From a checkpoint of a small transformer trained on Wikipedia: width 192, biases.
MLP neurons of a small language model. Each row is named by its layer, matrix (up: input weights; down: output weights) and neuron, and shows model dimensions 128-191. Each number is 128 + 32 x the weight over its row's rms, rounded and kept within 0 to 255.
After each neuron's rows, "fires on" lists the tokens most often at its 100 highest values on Wikipedia text that the model never trained on; "fires before" lists the tokens most often just after its 100 highest values on Wikipedia text that the model never trained on.

L7.up603 [118 114 127  55 119  94 141 125 119 141 142  91 185 156  96 171 146 136 106  82 161 101 168  38  91 148 114  86 133  92 142 154 146 124 179 122 210 170  66 164 191 181 137 116  84 144 131 107 170 109  98  96 185 131 137 156  77 172 228 118 117 155 149 159]
L7.down603 [119 101  91 117 104  50 115  89  88 128  99  94 142 143 113  73 116 124 172 165 132  80 153 168  32 151 130 125 126 140  65 145 114 176 154 142 113 129 126 110 140 105  90 133 160 135 121  62 114  72 152 138  94 180 107 176 145 120  64  28  84 183 119 164]
fires on: "s", "==", " ==", "ed", "\n"
fires before: "\n", " |", " by", " of", ":", " on"

L11.up733 [146 120 147  93 102 159 150  35 130 148  87 102 130 202 109 160 113 150  98 141 135 108 175 156 178  90 159  89 155 119 138 140 133 161  80 145 202 156  83 133 167 146 112 103  94 112 127  80  87 134 168 159 110  82  99 102  96 211 157 130 176 124 141 151]
L11.down733 [113 198 124  88 167 140 114 165  80  79 152 155 118 122 119 170  55 126 135 108 115 116 146 171 153 132 110 107 168 110 107 141 137 100 170 116 152 189 164 180 141 161 111 156 129 124 145 109 125 168 121 142 153 173 123 130 100  63 126 131 100  82  92  84]
fires on: ",", ".", " ", " all", "1", "4"
fires before: "1", "4", "2", "8", "5"

L3.up257 [128 102 135 113 131 102 163  67  88 166  87 152 162 118 121 117 163 113 148 179  72 134  93 116 119 132 106 118 103 144 161 194 168 104 120  88  96 178 205 176 119  99 119 163 190 149 164 135 113 113  76  92 118  99 111 103 107 129 169 201 188 131 139 172]
L3.down257 [143  76 140 118 172 101 164 148 135 151 124  67 151 131  90 162 144 137 138 164 176 139 136 140  96  80  71  72 152 109 116 130 149 105 141 165 135 161 137 106 120 148 105 101  94 172 145  94 134 173 131 140 147  73 186 116 189 144 126 129 111  84  78 152]
fires on: " ==", "==", "---|---|---|---|", "t", "bel", "|---|---|---|"
fires before: "\n", ","

L10.up649 [205  95 109 135 153 135 135 151 111 142 166  77 116 106 132 111 183  77 109 193 124 135 121  52 139 160 137 153 122 169 153 146 104  86 121 160 107 114  91 104 121 172 111  94  90 154 168  34  74 120 176 148  89 154  87 170  51 159 158 162 141  93 142 112]
L10.down649 [154 111 143 123 102 142 113 163 124 148 167  95 104 139 184 180  84 130 151 134  80 102  90 109 139 114 118 137 144 115  90 107 181 144 150 144 153 101 142 140 132 118 165 121  84 181 101 158 179 113 105  76  50 125 104 111 181 149 104  95 141  93 129  81]
fires on: " "
fires before: "0", "2", "1", "3", "4"

L8.up502 [140 131 113  28 110 129 153  87  62 121 127 119 136 172 117 126  99 133 110  87 105 127 116 105  94 181  90 138  82 144 165  82 171 149 167 114 176  80 160 150 128 146 128 127 148 129  83 139 134 144 117 126 133  71 129 126 144 133  56 216 171 125 178 112]
L8.down502 [226 155 108 112 102 134 115 125  92 189 183 106 130  99 108 142 119 120 156 157 131 111 127 135 136 114 130 113 124 113 147 132 175 115 134 116 128 141 140 136 125  87 135 148 146 128 139 115 115 158 124 178 100 132 126 116 110  83 137  98  84 157  90  97]
fires on: "1", "2", " order", " "
fires before: "9", "0", "8", " to"

L2.up84 [ 74 127  69  89  68 103  99  90 111 127 107 115 122  52 168 145 146 175 125 179 124 138 163 113 139  99 142 113 132 133 178 106 147 133 146  78 150  97 163 135 117 129 153 145 138 163 167 128 162 178  94 100 138 107 188 104  98  92 108 166  76 157  74 121]
L2.down84 [145  92  79  93 136 188 169 165 128 126  80  98 128  96 166 135 157 147 140 144  95 163 101  88  86 129 106 128 102  98 176 109 158 151  86 115 138 157 136 114  61  91 106 149 185 176 141 122 144 145 100 102  85 179 126  97 139 146  81 220 100 118 119 132]
fires on: "\n"
fires before: "-", "\n", "|", "2"

L2.up380 [197  89  95 114 126 174 141 135 138 133  57 104 173 139 128 176 156 134 123 117 143 121 164  92 145  90 184 103  74 101 179 118 167 104 132 107 122 103 168  91  86 124  78 118 177 169 180 119 158 132 108 153 139  89 143 193 132 139 123 157 101 152 164 118]
L2.down380 [115 125 113 170 130 145 118 156 120  69 120 182 103 116 101  93 153 146 164 116 129 140 140  83 109 118 175 135 172 165 135 156 148  65 118 183  15 173 131 104 144 171  69 140 142 120 156 114 131  74  99 104 130 110 104  74 142  48 136 149 155  65 126 175]
fires on: "0", "6", "1", "9", "5"
fires before: " |", "5", "6", "9", "8", "\n"

L8.up338 [ 79  94 137 147 174  99 168 105  35 173 122 143 150 146 133 141 156 138 141  84 164 105 116 129  57 124 130 153 145 136 131 186 161  92 129 228  91 143 109 133 141  89  98  90 127 124 159 146 129 102 132 146 143 150 106  86  58 137 142  97 189 123  91  92]
L8.down338 [168 129 131 136 113  71  71 159 149 164  85 142 137 145 106 146 115 187 185  87 125  82 131 149  73 171 146 109 105 136 155 126  87 172 148  99 131 128  95 110  49 118 139 121 185 142 162 125 127  90 149  98  90 147 166  65 148 115 138 121 107 182  83 133]
fires on: "==", " ==", "9", "8", "s"
fires before: "\n", ",", "."

L2.up443 [151 172 122 123 139 158 138  96  94 132 124  53 111 104 149 134 162 155  95 168 139 160 138 159 139 141 119 101 191 117 104 105 110 138 130 140 133 142 153 108 164 126 150 134 165 167 193 106 138 176  66 173 103 127 139 145 126 171 160 172 116 108 138 157]
L2.down443 [135 149 143 151 141 121 129 155  75  89 117 127 141 125 114  80 138  98 113 117 124 109 159 163 116 115  83 171  75 109 115 164 138 165  90  96 156 167 210 111 121 140 163  88 160 113 116 115 109 132 101 114 139 182 149 134 119 130 106 152  45 106 126 141]
fires on: "\n", " ===", "==="
fires before: "\n", "|", "-"

L11.up669 [148 119 133  87 161  63 126 100  87  76  75 127  54 159 165 133  98 116 120 153 141 113 129 158  74 138 144 127 135 153  64 120 106 193 176 103 151  96 105 139 118 138 141 198 145 101 138 137 135 120 154 162 100  89 216 133  84 112  97 181 151 124 145 120]
L11.down669 [111 181  79 110 137  87 113  88 141 158 146 122 112 157 131 163  79 115 100  86 135 164 121 183 109 115 137 120 182 161 154  84 132 161 132 184 148 171 159 110 136 130 114 122  74 126 125 113 155 137 138 184 176 104 109 113 125 150 135  79  86 116 121  94]
fires on: "1"
fires before: "9", "8"

L3.up736 [121 159 102 114 150 116 121 134 145 169 176 120 122 143 143  74 150 173  89 119 148 158 180 124 127 145 119  80  70 179 138 129 116 149 113 171 169 105 141  87  71 142 118 136  96  74 123 160 143  96 100 127 213 156 149 159 125 137  83 164 174 157 139  88]
L3.down736 [138 183 129 109  76  71 125  72 147 112 124 150 148 152 158 133 113  87 166 205 147 221 164 117 112  86 112 163  85 175 162  94 157 141 121 168 159 117 120 161 178 151  91 157 144 172 149  97 181 144  81 131 169  72  77  89 109 110 116 130  48 114 109 141]
fires on: ")", " |"
fires before: " |", "\n"

L11.up246 [ 77 139 150 134 120 143 151 112 125 122 116 161 160 117 154 110 114 154 103 117 139 133  84  56 135  66 133 104 137 120  86 115 131 156 194 115 101 155  92  94 127 178 132  68 113 101 153 110  95 122 134 121 140 100 129 110 126 125 141  74 164 126 149 206]
L11.down246 [ 96 110 106 111 175  57 105 167 122  94 198 150 170 109 125 183 136 214 136 164 104 142 113 182 117 194 111  99 137 146 131  50 125 113 113 123 118 121 141  77 162 101 144 122 139 160  57 158 136 147  67 135 110 157 118 131 142 102  96 117  82 142  88 140]
fires on: " ", "–", "-", " |", ",", " –"
fires before: "0", " ", "1", "2", "7"

L11.up569 [167  85 155 142  73 127  98 122  90  79 121 125 125 168 121 129 115 128  99 109  94 139  93 188 170 149 142 130  96 156 151 139 151  78 120 125 171 118 147 159 135 171 183 133 131 109 176 106  78 158 118 112  60 125 186 170  94 148 143 151 152 153 104 114]
L11.down569 [146 131 148 108 155 180  94 128 156 102  70  59 132 142 118  64  85 144 121 129 143  88  47 120 123 152 123 105 117 144 127 106 171  72 125 139 155 141 130 118 101 122 176 126  28 154 113 128 105 150 149 104 109 145 161  89 155 118 126 159 155 130 102 152]
fires on: " ", "0", "1", "3", "\n", "7"
fires before: "2", "3", "1", "4", "0"

L5.up603 [130 114  94 102 110 124 168 120  98  90 116 133  81 143 145 102 162  94 159 157 137 126 126 120  90  96  75  73 148 136 144 160  94 164 143 179 100 167 114 170 112 125 200 151 121 160 119 138 128  96 126  57 151 127 172 104 102 137  99 142  16 123 108 142]
L5.down603 [100 141 141 104 101 125 134 116 127 135 121  74 151  99 121 117 173  98 143 154 103 146 156 103  98  96 148 177  88 186 158 192 122 119  84  83 115 169 191 143 170 158 120 127 121 163 137 126 136  62 136  69 104 184 122 138  70 124 127 166 136 117 116 130]
fires on: "\n"
fires before: "\n", "|", "-", "2", "1"

L11.up279 [126  83 131 139  60 118 131 136  87 112 105 100 148 104  98 109 133 125 173 129 160  87 116  91 152 144 130 135 188 156  76 156  95 103  94 109 128 135 165  97 132 174  98 142 128 155 128 136 138 117 211 102 155 122 128 146 122 140  90 169 192 132 104 122]
L11.down279 [121 164 111 123 152  88 156 145  99  54 155 114 149  97 138 137  55  98  81 100 107 163 138 162 130 144 100 153 201 117 144 134  98 154 168 111 162 156 134  61 183  99 158 165  49 145 126 133 176 133 151 169 102 112 131  89 155 183  75 141 113 128  74 149]
fires on: "0", "9", " |", "s", " as", "er"
fires before: "2", "1", "0", " ", "pon"

L10.up524 [112 121 110  57 109 123 182  85 100  63 163 125  98 129 121 112 163  61 101 131 179 139 139 185 147 159  95  99 118 109 129 147 112 166 132 163 174 114 143 133 142 150 103 169 193 210 120 148 151  78 116  76 137 160 157 173 140 139  61 133  94 166 108 121]
L10.down524 [180 105 150 187 117 100 165 124 136 104 142 116  97 159 110 104 159  82 127 130 183 200 133 149 193 159 106 106 155  59  98 108 158 138 179 104  82 109 110 159 145  78 136  94 132 165  66 131 132 120  92 138 134  84 101  80  92 114  83  73 123 176 141 158]
fires on: " ", " (", "1", "2"
fires before: "2", "1", "9", "0"

L10.up672 [ 86 122 145 110 157 140 126 104  91 139  86 118 100 139 116 153 131 168  89 170 135 132 130  82 140  96 109 132  78 164 102 129 133 169 172 191 135 136 133 129  98 169  61 140 116 116 189 167  64 150 206 122 119 144 106 137  82 131 168 116 134 108 165 169]
L10.down672 [174 144 146 175 146 127 124 109 152 144 145 160 161 160 138 122 125 121 115 118 112 142 166 124  20 127  94 165 163 103  68 120  80  93 176 120 107 114 131 128  93  87 127  88 125 132 123 129 194 157  33 140 145 171 114 144 152 140 148 135 164 112 145 168]
fires on: " ", " −", " $", " +", " or"
fires before: "1", "3", "4", "2", " "

L7.up150 [127 110 127  83  52  79  87 166 152  76  76 104 165 152 146 134 122 100 129 180 126 112  73 164 147 191  97 116 144 148 140 154 123  99  88 149 192 175 136 157 118 153  83 132 125 154 144 119  91 148 109 133 163 128 215 121 171 119 123 100 136 139  99 145]
L7.down150 [127 145  91  80 142  92 144 190 126 116 132 146 127 100 123 135  99 140 223 156  84 102 144 183 112 136  81 113 124 148 113 146 157 105 107 153 125  91  95 140 126 127 109 117 125 185  72 117 126 125 113 121 181 158 117 184  81 182  98 187 147 161  69 147]
fires on: "==", "\n", "en", " ==", "e"
fires before: "\n"

L11.up633 [159 133 170 107 124  75 119  36 106 114 126 137  96 146 115 104 157 167 128 157 151 113 110 155 110 116 158 151 122 100 126 117 191 202 133 145 188  75 104  84 120 112  76  86 167 132 153 130 105 174 103  82 116 154 111 221 141 135 121 108 180 189 152 106]
L11.down633 [ 76 137 150 182 163  65  60 111 140 130 167  84 118 172 155 108 144 188  99  97 128  83 103 154  88 176 135 181 122 138 116  97 186 115 153 140 184 125 101  84 114 120 101 132 139 165 152 158 136 129 116 154 132 138 109 165 124 147  87 174 158  89  81  67]
fires on: " ", " in", " In", " until", " since"
fires before: " ", "1", "2"

L8.up696 [190 141 148 147 141 142 141  77 115 111  93 121 104 115 164 140 163 116 151  62 159 106  80 117 144 161 126  98 140 195 145  92 116  81  77 125  77 118  88  83 135  50 113 125 135 163 115 144  83 130 111 117 188 128 151 157  61 161 113 154 184 124 118 125]
L8.down696 [ 94  68 100 179 132 103 114  91 143 185  74 121 144  92 128 123 146 124 155 181  65 122 137 139 109 102 137 141 136 152 179 176 146 144 130 107 131 135 117 160 131 111 131 155 104  71 132 110 186 106 108  94 173 124 159 100 132 118 110 112  78 112 122 183]
fires on: "\n", " m"
fires before: "|", " |", "\n"

L10.up138 [141 185  84  66 133 102 166 136 191 110 136 108 145 169  59 109 151 129  97 103 117 136 108 102  68 145 118 100 112 154 177  96 140 127 143 170 189 103 114 111  98 126 164  78 123  90  63 102 135  81  71 162 141 139 113 136 112 109 169 116 170 173 167 175]
L10.down138 [103 161 123 159 161 106  90 126 112 148 155  91  65  74 153 175 116 125 140  99 147  89 179 174 125 110 163 160 199  92 132 174  86 170 126  87 115 139  93 128 149 106 138 124  69 127 105 144 164  75 161 162 114 155 147 114 149 147  60 130 124 143  97 100]
fires on: "==", " ==", "1"
fires before: "\n", "8", "9"

L11.up699 [129 101 102  77 106 163 107 160 151 165  66 150 126 143  94 159  66 150 114 132 102 141 132 129 122 105 104 102 112 131 102 144 141 194 134 114 131  66 114  91 168 179 163  90 134 122 139  80 134 126 137  99 154 107 145 129 111 123 155 134 149  87 103 198]
L11.down699 [133 102 113 168 132  75 183 143 154  63 118 129 181 108 146 189 159 225  59 119 167 179  87 174 122 111 107 155 164 127 119 130  91 132 139 174 110 150 127  96 137 125 205 159 153 134 126  69 157 127  66 119 130 151 128 191 148  86 149  99 106 131 144  81]
fires on: " ", "1", ".", "2"
fires before: "1", "0", "3", "4", "2", ","

L8.up396 [128 119  93 121  71 146 161 121 146  74  95 148  83 109 202 164 144 129 149 113 120 127  17 130 185 178 113 150 129 153 158  82 117 129  90 120 101 132  61 121 118 141 157 121 116  66  70 111 114 144 123 127 116  84  89 116  92 149 127 167 122 175 108 118]
L8.down396 [175 129 114 135 145 164 136 131  88 119 133 101 124 127 130 121 135 186 146 133 119 141 108  81  19 141 102 208 154 114  93 114 119 127 118 130 174  93 118 133 145 130  54 133  84 130 118 152 115  96 178  66 132 141 186 147 164 132 142 173 106 140  73 166]
fires on: "\n"
fires before: "|", "\n"

L8.up37 [153 138 131 143 135 133 120  72 106 129 112 167 112 120 162  95 109 155  76 100 110  98 189 139 210 141 111 135 107 144 144  94  90 116  81 210 177 117 143 159  92 179 138 115 104 101 147 179 124 176 119 118 130 119 103 152  61 119 120 130 189 116 116 210]
L8.down37 [ 98  57 133  92  97 140 109 170 140 144 142 178 113 129 119  96 142 118 101 174  90 116 161 195 135 102 151 132 117 159 115 127 140 167 130 177 113 171 201 124  73 131 123 122 100 120 146 173  93 123 107 162 179 201 131 152 110  83  76 150 171  66 134 128]
fires on: " "
fires before: "1", "2", "3", "6", "5", "7"

L11.up92 [120 126 123  68 106  92 139 113 106  86 103 150 137 136 143 152 157  84 109 118 175 118 120 124 137 115  84 111 119 129 132 165  73 123 130 131  90 180 105 103 132 128 204 140 160 143 132 129  84 126 107 141 134 134 108 119 118 166 184 166  97 167 125 154]
L11.down92 [114 112  93 157 162 136 137 205  89  96 142 146 165 146  94 147 152 165  63 134 194  99  72 158 140 105  75 134  79 175 117 149  84 133 138 114 108 118 155 139 131 136 171 158 168 118 123 119 131 205 100 107 135  95 124 150 176 114 141 135 125 204 169  67]
fires on: "0", "3", "5", "1", "2", "7"
fires before: ";", "\n"

L4.up172 [ 83 123  73 108 114 104 112 162 124 169  99 140 198 121 128 144 120  69 109 184  85 123 153 126 136 102 158  75 158 192  78 150 120 105 115 185 160 133 153 115 181 125 134 158 159  93 116 166 152 128  79 150 133 123 161 114 130 215 170 193 129 130  74 161]
L4.down172 [128 120 150 155 124 159 114  96 121 152 197 172 178 100 117 113 161 110 128 119 123 128 112 141 120 146 171 138 120 105  96 140 116 128  86 225  97 134  85 110 118 143 135 191 138 179 149 131 162 109  85 166 119 111  98 125 160  83 183 166 185  94 103 180]
fires on: " ", "-", "9", "8", "7", "0"
fires before: "9", "0", "-", "8", "7", "5"

L8.up665 [108 159 133  89 114 133 101 134 103  79 101  95  82 106 174 152 134  37 152 108 113 125 114 200 117 163 145 123 152 139 131 101 142 179 133 146 131 112 119 140 110 110  72 119 160 193 114 173 108 127 129 131 164 179 115 152 135 136  84 165 123 165 183 159]
L8.down665 [110  40 103  80 157  89 155 140 129 141 153 109 144 110 143  99 135 205 141 105 193 178 129 158 139 118 129 162 113 132  33 132 136 104 123 128 128  83  86 162 130  85 123  91 161 149 119 128 171 130 161 124 124 149 151 160 133 129 162 118 132 171 194 141]
fires on: " ", "1", "2", "0", "s"
fires before: "2", "9", "1", "0", "8"

L7.up609 [161 157 167  84 166 136 156  94 129 120 162 166  62 161 120 132 181 119 180 121 139 120 149 120  99 113  81 122 148 147 151 148 113 107 132 182 161 144  85 101 138 110 183 122 133 101 151 144 124 166  86 159 115 122  86 102 102 186 165  80 104 122 103 130]
L7.down609 [144 133  85 173 113 102 118  93 151 107 127 116 154 156 140 115 158 151 133 151 116 146 116 175 126 155 129 134 118 113 118  67 131 129 123 103 142 116 177 167 127 130 150 143 133 122 172 121 108 147 179 159 138 126 129 148 167 140  79 153  88 179  98 123]
fires on: "==", " year", " ==", "===", " ===", " mi"
fires before: "\n", ".", ",", ")"

L11.up715 [131 108 150 112 147 170 213  86 121 125 141 103 135 140 104 130 132 160 138 134  89 150 114 126 107  81  73 104 133 130 140 102 125 173 141  98 155  78  84 153 137 132 145  53 173 120 108 122 113 119 117  82 130 150 132 122 132 139 101 117 146 169 176 137]
L11.down715 [110 218 101 105 106  32 118 144 141 157  83 142  69 122 155 119 158 135 148 163 138 155  96 126  81 122 197 124 206 118 118 118 191  82 150 146 135 190 120 148 139 107 106 110 109 116  86 153 157 100 122 158  88 136 161 185  88 101 156 147 125  90 118 152]
fires on: " ", "2", "ek"
fires before: "1", "0", "2", "s"

L8.up670 [129 121 131  45 103 100 164 122 105 130  50  73 177  81 145  81  89 125 113 117 106 126 108 164 158 136 155  94 127 103 193  90 147 141 106 106 101 119 147 159 133 124 106 196 172 212 180 126 119 113  87 134 118 134 152  91 133  66 161 132 118 172 131 151]
L8.down670 [102 162  91 110 195 141 155 122 112 185 111 118 121 145 126 111 134 150  72 129 111  60 199 142 126 158 148 192 134 158 142 138 153 142 102 140 162 126 118  91 161 109 128 118  91  24 114 103 166 132 174 122 145 106 120 125  82 169 149 138 130 133  84 156]
fires on: "\n", "5", " California"
fires before: "-", "\n", ",", ".", " "

L4.up36 [113 102 153 104 131  94 151 144 103 183 130 151  78 145 150 166 149  91 146  77 145  75 108 137 109 130 137 116 139 207  99 128 145 115  59 138 141 149  65 134 127 117 116 135  81 170  90 141  77 107 123 135 177  68  84 106 194 124 139 156 156 190 106 115]
L4.down36 [156  88 115 111 133  67 166 187 149 126 148 115 111  93  71  73  80 187  84  88 128 146  84 104 106  99 113 135 106 195 171 146 159 126 140 195 132 136 178 119  99 120 129 129 121 141 100 162 148 135 124 122 132 195 128  99 139 110 147 119  50 119 102  70]
fires on: "==", "---|---|---|---|", "====", " ==", " for"
fires before: "\n", "---|---|---|---|"

L11.up108 [141 150 121 125 139 122 109 104 170  99  41 135  80  89 211 143  94 120  93 139  74  95 121 146 151  94 116 110 157 182 130 129 178  74  30 129 138 134 102 122 151 117 130 165 142 160 141  93 129 145 108  53 133 178 172 169 141  99 130 180 140 156 124  72]
L11.down108 [116 130 159 166 150 130 115 132 138 103 184 128  71 121 175 162 123  58 162 169 124 119 121 149 221 102 122 164 121 144 142 183 147  84 109 164 155 116 139  80 141  73  99 109 106 124  95 100 128 126 124 101 142 178 123  94 178 123  79 195 122 136 126 110]
fires on: "\n", " "
fires before: "|", "|---|---|", "|---|---|---|", "|---|", " |"

L10.up241 [153 136 124 141 136 128 156 190  91 110 102 102 116 108  69 154 149  70 169 116 147 140  56 132  62 137 101 104  97 147  92 102 152  83  93 113 143 114 151 123 152 204 101 125 136 137 103 108 113 171 128 147 149 157 138 131  47 194  74 155  60 172 141  77]
L10.down241 [119  97 133 110  70  94 137 129 132 124 164 124 114 137 103 167  75 163 150 169 131  94 106 143 126  81 104 154  92 171 143  85 176 104 145  80 126 136 147 113 106  83 125  97 138 139 163  68 123 151 148 191 103 149  85 123 122 107  78 139 146 115 111 170]
fires on: "0"
fires before: "1", "0", "2", "9", "4", "5"

L4.up179 [145 165 138 110 117  49 129 140 103 156 175 122 125 137 116 146 166  37 120 128  89  99 124 116 174 178  85 100  81  83 131 103 180 211 139 118 182 158 131 177 117 139 124 143 165 149 137 126 140 114  79 126 152 177 135  72 146  81 184 150 140 126  98 109]
L4.down179 [123 172 114 103  41 189 108 154 103 167 106 106 109 148 146 106 195 127 134 120 148 101 127 116 113 168 135 109 145  92 117 145  74 136 162 170 135 160 104  98 102  94  92 123  77 148 133 113 122  99 105 150 119 124 138 135 146 109 144 106 119 126 120 124]
fires on: "---|---|---|---|", "==", " ==", "cre", " an", "\n"
fires before: "\n", "---|---|---|---|"

L5.up51 [158  93 106 140 126  67 160 117  71 135 114 113 168 102 138  99 137  86 161 137 132 133 114 144 195  84 138 143 154  81 119 164 127 126  98 159 111 135 177 150 145  96 158 166 109 145  72 120 104  99 136 132 188 155 119  52 151 115 143 124 111 133  89 155]
L5.down51 [108  92 119 152 116 132 164 110  93 140 108 100 101 128 117 115 159  63 229  96 108 116 103 193 118 161  83 133 150 107  70 109  93 134 138 141  75 163 128 148 103 111 127  91  80 200  76 104 178 153 137 117 108 155 168 133  71 130 106 128  67 146 137  26]
fires on: "\n", " |", " is"
fires before: "\n", " ", " a"

L11.up578 [ 79 121 110 161  89 108 127  74 126  66 125 140  86 108 104 105 118 129  91 117  85 117 123 138 172 126 116 154  63  97 127 125 167 158 167 140 157 109 124 205 106 146 138 150 156 112 127 155 138 255 155 100 173  83 107 144 141  89 131 122 174 152 171 112]
L11.down578 [131 127  66  88 127 105 138 118  61 210 155 115 153 188 138  96 149  77 150 138  80 144 101 104 143 130 131 103 110 153 116 160 189 119 120 136  91 175 176 164  50 124 142  90 141 146  98 200  71 131 146 156 142 156 130  94 151  61 132 155 157 132 173 136]
fires on: " "
fires before: "1", "2", "3"

L2.up365 [ 78  31 103 178 114 161  85 120 105 136 119 154 122 125 130 158 142  66 142 104 142  81  92  76 109 132  94 134 185 183 195 156 122 121 169 104 126 133 128 207 141 168  98 105 131  97 108 101  64 117  76  90  93 121 128 114 125 100 116 147 135 185 112 136]
L2.down365 [170 137 116 140  74  89 108 149 144 120 109 130 114 108 117 142 168 185 116 163 122 153 168 135 167 112 118 109  94 180 162  88 137  89  72 110 119 142 153 113  55  79 182 149 133 136 101  73 118 154  94  96 121 152 129 102 124 194 120  74  96 188 123  88]
fires on: "---|---|---|---|", "|---|---|", "|---|---|---|", " led", " held", " exist"
fires before: "\n", "---|---|---|---|", "s", " the", " to"

L10.up389 [166 154 101  50 113 133 163 151 118  83 131  68 135 190 152 137 136 114 161 116 113 178 139 164 156 103 114 126  79 140 134 165 144 111 137 133 103 179 186 120 107 153 130 124 122 131 116 139 144 152  89 108 179 245 120 190 150 133  24 181 157 159  74  87]
L10.down389 [203  93 153 115 132  77  67 167 167 148 124 135 139  84 147  68 170  58  42 150 121 156 144 128 171 112 136 209  78 164 169 153 126 138  97 144 123 123 167 122 144 133  97 118  73 153 166 124 151  83 148 116 160 146  91 112 136 187 163 107 153 171 148 161]
fires on: "\n"
fires before: "|", "\n"

L10.up565 [121  93  84 164  90 140 131  89  76 140 146 155 158 114 162  28 117 156 122 162 119 113 107 143 138 114 128 130 176 197 101 141 122 161 129 220 145 119 117  87 144 127  71 104 124 156 161 108 139  98 109 158 169 156 168 100  98 169  96  97 115 120 126 146]
L10.down565 [107 102  44 126  81  91 186 110 103 182 125  74 135 106 174 140 107  82 169 117 160 149 124 154 141 140 178 100 116 124 105 139 124  57 149 132 104 147 125  97  88 136 142 160 148 113  78 124 108 108 174 125 111 211 116 180 153 124 114 183 117 115 140 126]
fires on: " |", "|"
fires before: " ", "\n"

L10.up478 [ 86  38  98 141 170 119 150  69 132 150 179 149  90 151 116 123 133 101  84 132  75 191 176 126 111  28 120 144 106 109 156 159 166 175 138 142 152 131 102 171 112  70 189 118 113 144 145 166  66 147 150 173 174  88  76 126  86 100 156 112 187 117 148 209]
L10.down478 [ 87  94 118 113 107  79 175 119 115 119 136 125 174 176 137 111 135 170  77  88  65 129 118 117 113 135 190 153 158 149 146 100 135 148 141 114 126 164 140 148 163 139 104 199  99 144  62  87 131 168 141 110 119 111  45 152 146  69 101 139 162  87 140 113]
fires on: " "
fires before: "1", "2", "3", "4", "9", "6"